config.yaml
vocab_size: 3071
rope_fraction: 1.0
lr_mult_qkv: 0.7
max_seq_len: 1024
MLP neurons of a small language model. Each row is named by its layer, matrix (down: output weights) and neuron, and shows model dimensions 256-383. Each number is 500 + 40 x the weight over its row's rms, rounded and kept within 0 to 999. Numbers have three digits each.
A block is one neuron, or neurons of one layer that tend to fire together. Before each block is what it responds to, as a language model described it from the Wikipedia text at the highest values.

Ordinal suffixes and ordinal words giving rank or place, mostly in sports results and tables, such as 1st, 5th round, first, third.
L14.down134:543545489545496572555513459454498509503525518523486469512461542480537450494453480499463486546493524464491452456511493559481334483509485507535567549452489470449558495510440512490489468498430487449448475566470544585487490517487626521569496479507455494501545446516504480527558485503558547525523506506527512465529508491496546510539490523511476489540586542546489519504548475435625449488484
L14.down226:462538409526414561511508522477437549506484567486494489516507461512554497445528496519565472518475534468494397543457512478521598482539467528534578439545525499482522547511524494428446485483561425490464525482475474502526533467456467480510454524505468550526558461449527502460483543545484453479501503444427484482483465543519556542471484508477589476510496467564547468441523471596452549437564
L14.down280:516512556515533491450516517484516460551455487524532489480527504532427481469478442505491465506502508461517489427569555523519493552435424413551462420479526490363507452467535541540494443507504472486472487507527479541467516500463534513438506470554452457541532527456564507499513559502434547491503560513387526500527524512447509488463554489425455459505475544464462428493452471537470514512422
L14.down308:471435449519433583515485494514499528566510489502493463507551549476472503550536464474475500432507482579504513473497538558452614559537422472535462535470524519564538475448496501458478468458502547488532526573464552509481533439533529472474520494533448509475456432446578545483574502477453540464471507419453539468496497535551500442523475525420454493508516413509510507498468461526462403475495
L14.down411:510520528562550549499470474533501515487529478452511445540473475528482479556451472514476503518507503471517497448509451523521491509477507545543570508533528490482461559522557461470471552531499539459513471544530529532499451488545502524391455537475457446552556508496531512499529539502563447439558521501489536476459498521541518516473551490414491559498548460483506512541474455493514563511503
L14.down443:505493500541526538517503513466442408481465531519457554507551515501472506503428544491502397532523474528545410456530516568499479451477506476456445450481497539564481400455485539491456508537521531444504463581443474548491478452505492455466502538479510492485439462482502432578497540519582463483489478472541520522566443470572545533547541439559571520489518499485581531585506540485521521463520
L14.down724:480508483458439487419606518537509495518495536550473460562481489465480432563540479414521509492521460486555539509461480520522448465507552461597528528523501490482511472523508523493532598555495499511515494460512573520438537452508428454491449473562502424552539533450498585516527514499448540508488543524542438476417487502496501523542486516406494448526570502489518509438478512470535446485506
L14.down1075:559495523506593504521544555502571552411473553473465530463494495470483502461500575469527425523512468560465407501433508538495488499527516433500422508586470483460482537551499549538519431484453454498464529434480515523441490458572569536488489464498557509512522531474517561500497519499474532475496427548498484551482533502429546504441521517531511461482545420559445477492433555460450486480473

Words for buildings, mainly the final piece of "palace" (Amalienborg Palace, Crystal Palace) and "building", "penthouse"; weaker on scattered mid-word pieces in names.
L14.down14:508491485492469525449501468558490483494465482458475519492525497538554463480524510500492510484495507479452474511515475455505494540509470451594578436503494513563505468538544495514509501419504457437511469538453527495518538495501544441431477488503513517496521509441413488470486592568518448472534448529512531457532533498517588536534477472538520513541574533543508450506458479571523521554436
L14.down94:525528487494496486463458445502533434449448533531536512502467546485510500466491469522424509447446473440570434495479478487512408473529521504544549520505456541502532515435509434432515535420493485507474513490516424528463449506477455620434542481421421483517533497517440512546534503514485550541522503470409574437492491558484462421531550496523505567515543536487456502563472514521423527515449
L14.down277:444504569410491485487538505521519571567500484553547519525486513544498492485485479455501576535581528455503573429516418516506439501485492492506440472412500564463517492486495519543480490545550514517460518509480593529494498483537468502502491500518492427527565486558498488434503450445561421453524455477529576481504540495490573504514488511517469523452538519509481583482533475475543468565456
L14.down498:484457480475523568461461439489483507540516570504512503517451496569467462447472445495546490514512446537473478504526514499606477528453468430489500497516540494555502452551464541431448519563510459550555496428523616461505492464470537549564466570456544505499538454445520538464599535442495480506522510558516519531466549520540486431479457464422584424461583465401510491522520503451491545528499
L14.down603:511502438455420534528483476481517485558482467446462539492491499490488498460448567499475482499473541535500440409477528560574462499533460468488506477480556567488572498474520528542539502418454447507563548520547482542526527488545536505587469487501448507560502499498477464510517507506530534460526498543463539454519520552459537474533469561469418529552429480552520451481443491454511480474486
L14.down864:511485459499524516502446507546512464564503542437413576524548501492467511466518453560460470545530490512485500538499469503440419495508571507510503463528425521600537465537495505434450481539490573482528520564469559488508472488491525454572544482486476544512513490424568517508478456470517510492466525467485524510472485452531496583503416552577526540598504547435523391539493518495519458545452
L14.down891:436433486510444460460489462484471528523515524498529537384510480511475587486535448488490482480437459486471515504490518486545566544544527418541428486541521506591558579508513470424530442501476557490553491490461484480563514455460484471479501559502514471490473410487508512470545532481445579520507519484436502445475504520540499528512516513548539556555395472448501410508525440515470504527459
L14.down1078:542502464445451533551468507519539489487555441512538539618470453516521450504469484457526510493460463441522566505538520523553421454509532528549547524567458500447420438523531490572530531476470521463455519520419402596506542516498471536515456600514472505476556540484505591564464508433500615570469542445515509525449479523533522468465489446496559510517494509449498510474441549501535448476433

Word-final plural endings split off as separate subword tokens, such as -es in rol|es, townhous|es, hero|es, and -s, -ers, -ops in parent|s, farm|ers, Ho|ops.
L9.down24:524457470488493470426455532548487507472575482505542473428433432471502522488554433589485502525535437523481557411480470508496499500460503598505468543547462490518517529493497481541511451510506500468485472500488473498466537546519578567597512479500475530513525469499567541534538544482504498479489532533512566493531529543538486509478490469465431598503499531499579503477549547538536496475529
L9.down51:514531482517524517506554542549525484488493462452448496511477499477491463459574523520492488538452595541509455585539512490510402487552500470481526536535481540479530461444510521478466505432559501538504521480538518483542510528440502551486567585515486451546487537490437486523492476500467514412542525507554399461567521482500472526487486492489426527518468375447449519567520519553467508508435
L9.down124:545552444507532446475546465543544486506514515506480433457567478473578433438547525460502448446444523506515486533470521541479494505452465444543407497542551498520583467524578490530445458508524573437418487476554480573503464468486496516492489469465448521480506448519404473478507545527592501528543508534494484584491523560478520451425488531501484460543471536506499526538484498474481483515549
L9.down251:521483576539513538468460575485461516504536525527469535489556478535450468506479565503475444505554539507545521521568474485511513468437607551512503446514491555527474482485445541556426412482479494523550510471460625438526531406475463518559502509464451504493412512482460496510453427507488537494414510440601433453470497492532505525445478468533492486534470560399508470517515488546531520439433
L9.down341:505532483518509523483560514446473510517527443516453404526537573470488496537467512487486510600529501488539476502493464508459465545496459486491530520504507523489572497478530456465440498552477532533533472539515501518553480503458501516502511423493516561424518461588528510420446477502520534519464564458482489431592504507524451548535573432479525579488527435474514477462462536520472499510537
L9.down668:539516523547478592500485445527508470520504533528525533475476496422495532440541428495506534547513556429463520485521517466503518528440450494513476457444458527473506509525432476489459521521454485512514503547503461517482495557464505521504458464470521418500565491527460522569457513483444512506467494591518534544506501581479487454510480467422503597537567515563509483510491510522490528547514
L9.down713:663403507516520507535501480533502474462574534499514508472501493510511443477567596506513477488459449585519491485412518496502479521438482461441515525456565539506548459499433519437448424464508525394537442509507494522456539477451529530513452432551485534534491455509466524452484451555470532529479564513523569495474460469489529520419484499537589515508550476491532556503558473522589522462494
L9.down771:480509368484424531425555530587523502475507524486468554581474529468532440530520412507451503504524485492507505552515509449487459469552497452473542476494524525509521533503538514525441563420492547474555464494439429524501501470510492488432457521432511552486522466512484568561535459527553471474498501485498442471543570531472498471447454466492492521508498457518536495554511513611428485554469

Fires on the generic type word that ends a proper place or facility name, such as Railway, Avenue, -ville, Hill, Airport, Stadium, County.
L16.down249:458573498489530460496521499498520464511535523494554465482446507577489510448516427527491502479470453458408604475477487471530488520509526534526477527439593518500513538565471481493486505497446499564579494530494518466474507539488510503453528555469502484475450490532553510455500484453535483488374484518529532528525473516403561499507473515491571500502484483431555545549512517537499504482466

Second word-piece inside a word split after a short first piece, in names and common words, e.g. W-ind-ing, di-ag-nosis, Z-ag-reb.
L9.down33:527586472534502465438499535498509550459549492442540502513523507508529436483516439490506523506437476583440519510493558520548524415608459455493481532560558522533524526552596471488529507525530486457471508465511537511545525504503486469549499533503484437527512439523418556444461547451499493439443465506453602513428497450472427491482417426414496496498470456491440560511560456466509443450541
L9.down281:526551494525518559554520410566444514529481475576509527574509411528471497487480495472527487543471535493440482536498415477541429489536545441478469499425448497479535490499551566485462535544536503469491498489610604489487520532522541455500549485529443457481561559467436493512480487508490552530492538485467467468482410499504540510566482530450555502549509406450472517478499537525611419523520
L9.down329:425504504505505515537470532534557490551528504502508523489529485516529561499444546520530517526465557470538527510514477492468521505465459440530474440563555512488527453521568484526480525460519577463471561473488524438499549478507499476452461509574494435518545500514534481455482519490457614530481455566445453497445518552523435548515477534460494448511543504560558540445466508491510429553488
L9.down448:515584497573540494501495489494485423606591592512504456507545460503502560522503531483558487522531477444506515518497450504551556509507520408538541484494526534542460487499471542459472482438385492503488472439445513544514521473399539518492513464555531473465540579521501483470451524518555562478484484467517458489534473464498440445553500489518551443449530469455497524498501526516547494450519
L9.down555:410557469475489527521459496510498585522557535491459442487467488395481473425449450475464498492512453537493498481509503533439502528517418516511509443525411456501488466467457483483495588453519474479445488491522522512517520518481439523507472519450512465528474505494522506577569526492531487491455479521499592428523494491542546418467434544524505498497566476455517532435458544454582494487595
L9.down727:374439555523422478501464510502480537449510486555481558524468515542493462557604475474560521492525485511619543499529541530514545504455495523585503535459498556529505435478532493536504492524461466463438530502500522467510453487548501504473527533544538541560504501409467458471485537550456533500508458460471501542432533524457542468428447527458506469470528439578445480597565508453431455536482
L9.down951:405441510457543519507496491535461571449488436526467500455522430478535523544460491500470540455559490478460491462570468499447523471511496485465532481516493494460501530513437504520478459476458490521524505497514539527513481563522630496568444550533497539451490511505515495469506480474455456577435378449573426533566418482517529449446447402526512488537492545536533495515500580524445488538539
L9.down1150:530487475506603472550513489492577532552607461526507558537540558490505501452453570538520504472479541509454477508451438462468488512492464541490428473441510559446539513504494503479461466443513494546487492537427474508611546549499415443538487526469526427538476492530444420576552542472518463485492445534532449512499528525448530442547497494579469558459502480521513508507482496525389529509562

The 0 after a leading 2 in 21st-century years, e.g. 2|0|08, 2|0|22, in dates and tables; weaker on the space before a year.
L16.down683:468415535523516504535525500481543458539509432572468560529472571468490457459549462493505476502518460528535529425528482446481529461457491463505472548519501430498564446491496494462483439481437536533503538445514489476553563447552500496450512477551490486515499511481562498503529532474512561552475443512490444532571507529483475564515562585509517503537484498514504489464482479502523488511499

Opening pieces of split words (occ-upied, pre-venting, he-avy, res-ources), clause connectives (but, however, as, because), and digits inside numbers.
L16.down587:552532546481482482470526487476512479483497526446535575522487508495465502425498525520499500507545473491537519427475501493528594484493604495456460543469486493509524493506477488572526564468484467481526456437447507490521485464552517432466503591484524502523470561428581493476462469502488520488488490533527560453474468413472519509478487523478562569480456540433524460489528434522497519575491

Word-starts and suffixes inside stats, chart and record listings: ordinal endings (5th, 21st), "Ch" in Champions League or UK Singles Chart, list dashes before record lines.
L16.down50:461457455521513476477451520568526512569403507460485503512500570500488483526432439527466532503525528547450549539586440418499460581520426523567479464559581575539431526478593481505470473502526452513526440509531466476456483506493434564481537495513454468487586540497462457514532430466567426496455545532471538458434470502533499464548536524516495518517511504528484472506539520514584484584457

Final plural suffix pieces of nouns split into subword tokens, like -s, -es, -ins, -ers, as in races, trains, schools, before commas or "of".
L16.down725:455433546450495511440579558521602478502481450497445494502461484553451531582491486477540489554515446512538543478488482459531481463466481435506492512505499525509529459525483543511467522453465549494552490542483528517583476532502514487534518556536595547514517508487559513431548393546489486515516487409520522600564575531582534458480485514529605519462509458498480505484546554505457595493534

The 0 right after a leading 2 in four-digit years (2008, 2013, 2021) and in table numbers like 20; weak scattered mid-word pieces.
L14.down112:486466491443530467544514523516500538438531538571504443441524488485450577556582504515535478525522503464513533534496495462521510469522546516479556566528395506493523523477542521495509509514434534474477446506512478420489550481508518567472542458477499508551492518533500458521489517528447489570552538471447512473497516539530520460466505553386509594484520513537553468510525485509491521531477
L14.down377:432502588514493457491530552521504588491525436469536474496465491489478493483526512517495512543533517586454441486514525476556486446473451526507456492494439529548541421513540499583541477438445582533510495453528445428494488476547571549479503505462516445482505482511457519539565526537414494518479502441588447509500501416552465451595487536507480446523565486486477480462473499465472464480507
L14.down876:474525453537493575485510476487562572522482494499503509540438498569618475540530464495535515459551457577428502490525490482506531540634485500542493520527541537465500523506457510486426476492472518458509507512451554526500515520487426432532494530503436469522582509497451514505549553529389444427466513462509497477515546470542568468489493511477601512445528470527536533483574452552434544516455
L14.down877:433479595509511506395460555561614507509456490544502520471409464484494567412558459539469499461446468451516552499556512527480544495437445561520500559519519499489581563458474477403480434527449577520441497499466578537456465451522472499426498481529457474518517513423486483522531519558590488475529479434469542481498530481507518561451507477529529521559486457527609452539598503490537532519404
L14.down913:511452503522528582426529507546525531546482485505529456508493578498394451497476481488542491548531544462525442525444470532521611494468477435483531528498472458539482578503461534445528511519472461537481440450480510491450526554485418567501492541495439466491515478474518508487567535548502555448512486474493471549551498502512482486535504448470409495435528538494554492503519494552438482509388
L14.down979:494504409488484517512480487555488472489489515430518530500445472489473579538573539534501517442495490518488454537506462537520524444587546490518510554561510522542484433497471525459541481546485482499567533493538525469501467521533489459453538507558546492539418518502437557475580505461456510455461501456513535458580522458505446484467518455391584605461478444500531429485533519484525467491455
L14.down1054:516596513501508425436420517514367513492539461547478462545530480511527525522488522516437499483552476546537469493470472508465536510492515491445473460468534508435485502533516436499486524493428471571530461535608544525458559437538494543495538465565426518549530523498539504520489477508489523479433521467578465460517491474529491499496462518527543489532509490536445427508546498521495601552446
L14.down1143:558496573470570474483457492524477577434461467507465478586470543552531523472548548500559507496470547611592486445441489496502525552560452506395543529473546549528518465532523401508464433504493501474553519505442473551554522484554524457511433513489469491444476549464527488529460526514488458504532438514510502473481602533434440494452473554484513476433558468480473537547523525531442414461448

Last word-piece that completes a common noun split into fragments, often after "the", e.g. h-all, tow-er, newsp-aper, part-ies, tem-ple.
L14.down24:465479585394491532490538545524488533537446517470507560585525500489555513544463441520553450513539576573523484514489466472480476492498586481480564468510518464509552473475420560543448387580488490535437458581448522471501433468558503495527465498500550494437477504543454492469464511494508547548517474491529527435431526506507468537450511505491477566533444473469468548417518500487534565537544
L14.down91:486501492539462510487578463522561520503545487559504433547462488426463498507477516481527470493479490492491517471544526507612492493460579473553469515548544515468494532475474490542521513481556426491466555473414475591471535538444534517571471501541498497482455512463519536472529556494564503483554492439480534481437461587481484585540501521435514471396508544541533388443563506458550493505473
L14.down125:513521521501540551460494449516443516526567518464497523542597496522425511530555554485501501534490489533517467496450499543462454443452526493539514484559495505467460458547420504554491466484550521484500494509558529490509607492480500453528475483487505510483441534440465387489502527507471446424547501449418504492451440483525478491455531541430466475506505540477490473482538510514538493456517
L14.down621:465550491486464515491437466517500467516405574503489507419475548539521506518462480486555435510449503564572475470433475567497439446502455453602545457510416500604546497509463519458486558503432474495453455533474506504458456523480479497518471470491533464456423547444430526524469517481500497449446483509458561513493538541494450490486493491488531529571508491550493541451424445531527499461448
L14.down706:431518463484527440516490476504502533478500454453500474509438541483498479458534514536489476538436531563567598481485414486511449484481486471524500521484495520547492507556493424569536531479548481520497482445553521522528531469561459502531436543505450454486514517624422535481461495496484519538533415504567378505495536461479521497470472495457501467563494480476487492503553493551454474526564
L14.down801:432448562531492534460551518470488495491540540516468456481465519501462564562465538478591506544505451531486473483460455458455448475480499473566516451481478489512542453521474503483420520450472528464534459563446477517531459496513499502498563550525514484526503531530521516547503424598490554484463482412513453538550546519537533453488537522551599501469540532471498472477478473534502583482540
L14.down973:554454467534437522634513457554521503488571441455513491506537513501526515514517497522446464574520477465487492463478499548444519534473473492473547479472464467572527486507449505370481422496452492468494473471412471502484508525504463486479524523477519509470539495496477593576517528466522449521468562533528548506476541462513477489488481500472523515489489521498489493475482432535600551523426
L14.down1011:488477537479495445442553535493528479474533482480440464514481513485511500513485521436597549559484424464460419533462466490495552473511538471522518568494541552493519488563580462493467503498454533476508496479469483440410558498423581465503548483508522454534514592507522508541431458512480522491476495493462460525518541482489456540421494511466505549443559459495479537480515481618503511545491

Prepositions that open a time or cause phrase, such as during, after and due to, plus the second piece of words split after a short first piece, such as k-ey, rap-id, D-uring.
L9.down113:454524361477458526447479510531543547493437464479519466553508556526491406461474411549492499469554501545467477506395456511517501421492466536499418469545493512533464531497451460450460505506459434480546573452540495521509501501492491526511518503570501495500484452538495430503559508413464555448480556543449513513534594469461484533489505524499507479533582508582529472452466489562457510541533
L9.down294:453452526509450536496489483496515454542515464531535577462499452512516464446565484551498476455539441485517543524560519552459572495488514490470517455518525426493491561521492561497551467504403518493477469473506510471511576475515530504539515483464562502568546476489522558515527505487422464499550517515453582489536515567551433520506509469438471554507502478577526522452535524474607507540431
L9.down313:528530537481511560551533440607529426474446487505523486492506507460564450545483532500517534525464501478525576541589516466509456420512436494549519473564461474545453474472484518472509472478485503445498530548523541592530450412551445526464495500500442473445422486506516478506482471449442529514532491508488404496563477553493517463527506450528495547501510467505542562485483471512477514571504
L9.down442:531466460528469527439493470475521483544542538600549504507481503455510523480512454427447510499550343473561494498526477486436508522472578477502503483517594544451523533489400524459473544520452553497556491444477497521556428478492485525550500486456563496463607439497420486478505500454458536521531465501463539482541515524535558528492470446456484518498548557496495529498546526584544524414442
L9.down601:480518495458510500501485532500465467556496486483448414514546522533449411447437555561534451514498550560564508530516447474476580448566528464481525494442520568529435516544481520468462497509496505560463541518532528509524440453448407546516590541553518487545520437478517488544544436439519524530490507528547578499447518523496489506504461482494546512445570543462470521457490457465487506502452
L9.down977:535487458520501534445496476514534468515450503528492500466493523495424481538524499491557537532519512514550526529562510530416540509545519475489482486473460529451549552536546460464489506471550392469520532468467520549571465514552494544449494527507496415477499483623552566559516556452519500455526470523509510533461519541487477522489469449531510470446504487481477526432438568540482451525542
L9.down994:489462474551457477466511458568493518546580497516511496486478475477482527545471463468433517508434583520487514452562457461536425533533460441513537486459549525540533543506517546517446491507431556469455496496533497488513513447515492504498496459553440491495563450500496488509487510504502505489489447516501581498533466493493512497579466545543507504502445621489578464509470468443485496444513
L9.down1139:495447494519491459451467498508500498510489552538487545559491529506531454563469513439451515537551499511517470502469506399583442539554535525559595420511492451495457410484554495495468602585480590536511509484501511459506550588555423500513531503489565555506503553524490526451487499473469460501442448554458472445532561416534499448490491455582570480535512522554421516552487488541517501481494

Ordinals and superlatives after the, his or their, naming rank or sequence, mostly in sports text: first, third, 3rd, only, highest.
L9.down63:501463484564433457496487483471493457448525477473530506547526490456539460524470607524450489420501473527546438520507546479545519548513428461538520485478510596499495472476518482444480570535531465493513459478434467469475481505466473428485468498469572502563479516497429488510529488425441502590501493510503474442495499570586510463526446510573524500497569545507520436517514486538482594473499
L9.down75:543518461530528481519495521543549514476532473448529440458472452521562456496440549505548553512514508530485413498505425488511537502494484540494533444570440612517499461519524467505463537545544459455481503525465483534568464434528438472435474521425563504498479458457452445580566503493484494545448502535461498480562515488417521488461527518540486522445547468392526522447457575504494516563503
L9.down362:468474534432453583490518555489567403545491476542439484499477520507485535525515502463497508493503495546512507467478526490524440486484501447516486458447553521423514548449472471551481536498514487488539450510516554480454521453517486464549453479437467466530527469462556560449535511538493487498506497580503491442548506621440458531463564521526539515480497508494482512482475476537471471486479
L9.down626:478520398513463523504465494459491495524526550517544462490573531548540495493497494498543485482482424478560495519521497499488569539566468516527505512503504547448517516492472538586447533527530503571510426498515491549488502550559486498435512512508516538540541451431471464457479510574443474422482458508479519479498544541482591444510431504432464465474523483495559583497479536445504513524517
L9.down808:536464511508510457490475548416502437507532551488459475482593464481514536409548565469561513530484436461492457525421515538535526504474452516553523501497566548502477525465506499517537502514514470541511437505453472485485449485584442526506526494505507534472565461531598458557520457463500459529523485464535496529558536471459520447504438506453520478505476517485501452526574534485452503487488
L9.down974:486488514477469548488393544490479457544483469517472478585514446451517506546422526470547554514459465503513494367478393509486535552503508507504538453500541488510529512459561512510475477447505532539515462501470402541493453492460549520498515543514526545561510483476557464474498523477482549498521487503451518472532557529516557450544414551517570511525518511523552515530555549504493467494443
L9.down1042:489479457554503610577433559447519458513455497512454434492462522491551464459516491485538520503478530522557447554535536538405497518438542412557507480574558499505465477445550581437474466494499514514480472502473489508475489571569436437513474477566545506555468494505489452558456517470501503491471494501530561449535456504535479464510497543498507568445569428486515523471490537513482491544563
L9.down1046:477565521505485490482425558501531492411433481513479502484516511524436542507482437532531505516477492536429535435529487550500657505524493481406488497546511522483567607450483509502463504498525500481421561477448451549527552525566569476446488563515511463502509422490532515466573512558434562544564505479512524465494471481482522528518442548526560488543515522597500468499586514495523440504487

Subordinators and relative words starting a new clause, often after a comma, such as which, when, where, after, although, as.
L14.down88:597469511561522468471447469429499451479508500551504540477415576576494462513469506471480490525466427508520508541527455468449570443494459509503489537469459450529540561466541535438486487518514520502475500479548574506536559403483494504546494558429497563452467538520476500494549461460487504534499535502457477520503577510552569441545541495445488577483520500542566510520473427489598452421483
L14.down174:425554483511480443530482571556602540544552555518558475476445517489465465562498415532432490525489523539479501515527448550512584507492585584468550507500483518463496466565538556517474552532481569509428541484504521564475522472499510529517454488434462506477508429462474550478613519482449552499526542523436452525541512535486499572576471544506437542470526452449472493468612464522533515417505
L14.down181:515496467477451502470466495505519528488456492572540579511505551521529433519501478531532462458508480488551386529496497525518513498432452594453544431441497455478597486493528442472534431537468512549489568572533575505507548489525562479593563451536510491534500458469528499486534631487583413563436547566452521442530505500443456486481487506493525529518459500505525509526539507475540463445487
L14.down250:466459491541576586446478455461513550483477531463529437497502526562464561466508507504433526486533494510540451588462496522441599488511419568427417549422495517510535515492533474518463478465512504480480474405476505512511534452489586566516481498522487530573499494463437528513553536502497515465505482334499523473495518488457464511510457442517487530587479604539570447475530569504424555550482
L14.down256:478442516484447501448519436519521532460489491496556540500488470501526474566465507530495475466541527506507486518522403443475563568462530602422523513435402512505543469469479488546486595515581516525560476422549547505437522449575466476524447490471508484421475541479532550515462499422543528516506430493548386470553473540575490450591438524473491622475547472509549546480564517487545540509533
L14.down527:522541405532583483493530467476519516459500495557563497470493493413486479516546458523514537489538526498549430490486511519535514518533486523468448535461557498536480453548505529496499492526502491474535536423460478517555563512470524529541516537461621426485414523571529542473512494466478544469478532484456438535533525490516504450476450501519443428472541516542466496485496566498501547455571
L14.down568:482534500607522533570484472437474461513506547551473480445455554489464477523509501535497498465562521503493501454517415537499486539497557517539454468452459469503544498528506523463467469517479473493518431431453496460502490452567504495532474487477455455438532484433464567477440503431559496492494496563576466518598458523534474524570568501497553498465602495512511589480422493486579445579526
L14.down949:476511509501529442516509471388492533437562507529554493515504503600454464572504529492512531538521587515454462494539447482477524544506493532450536473453450517527500508521464557499417518497485550474457441454506556503511469519498516500482472492472553488432487449446458539435417511466470501543489497460479431542553439550546556471563550526544529478526481499480493588448455485509509528480537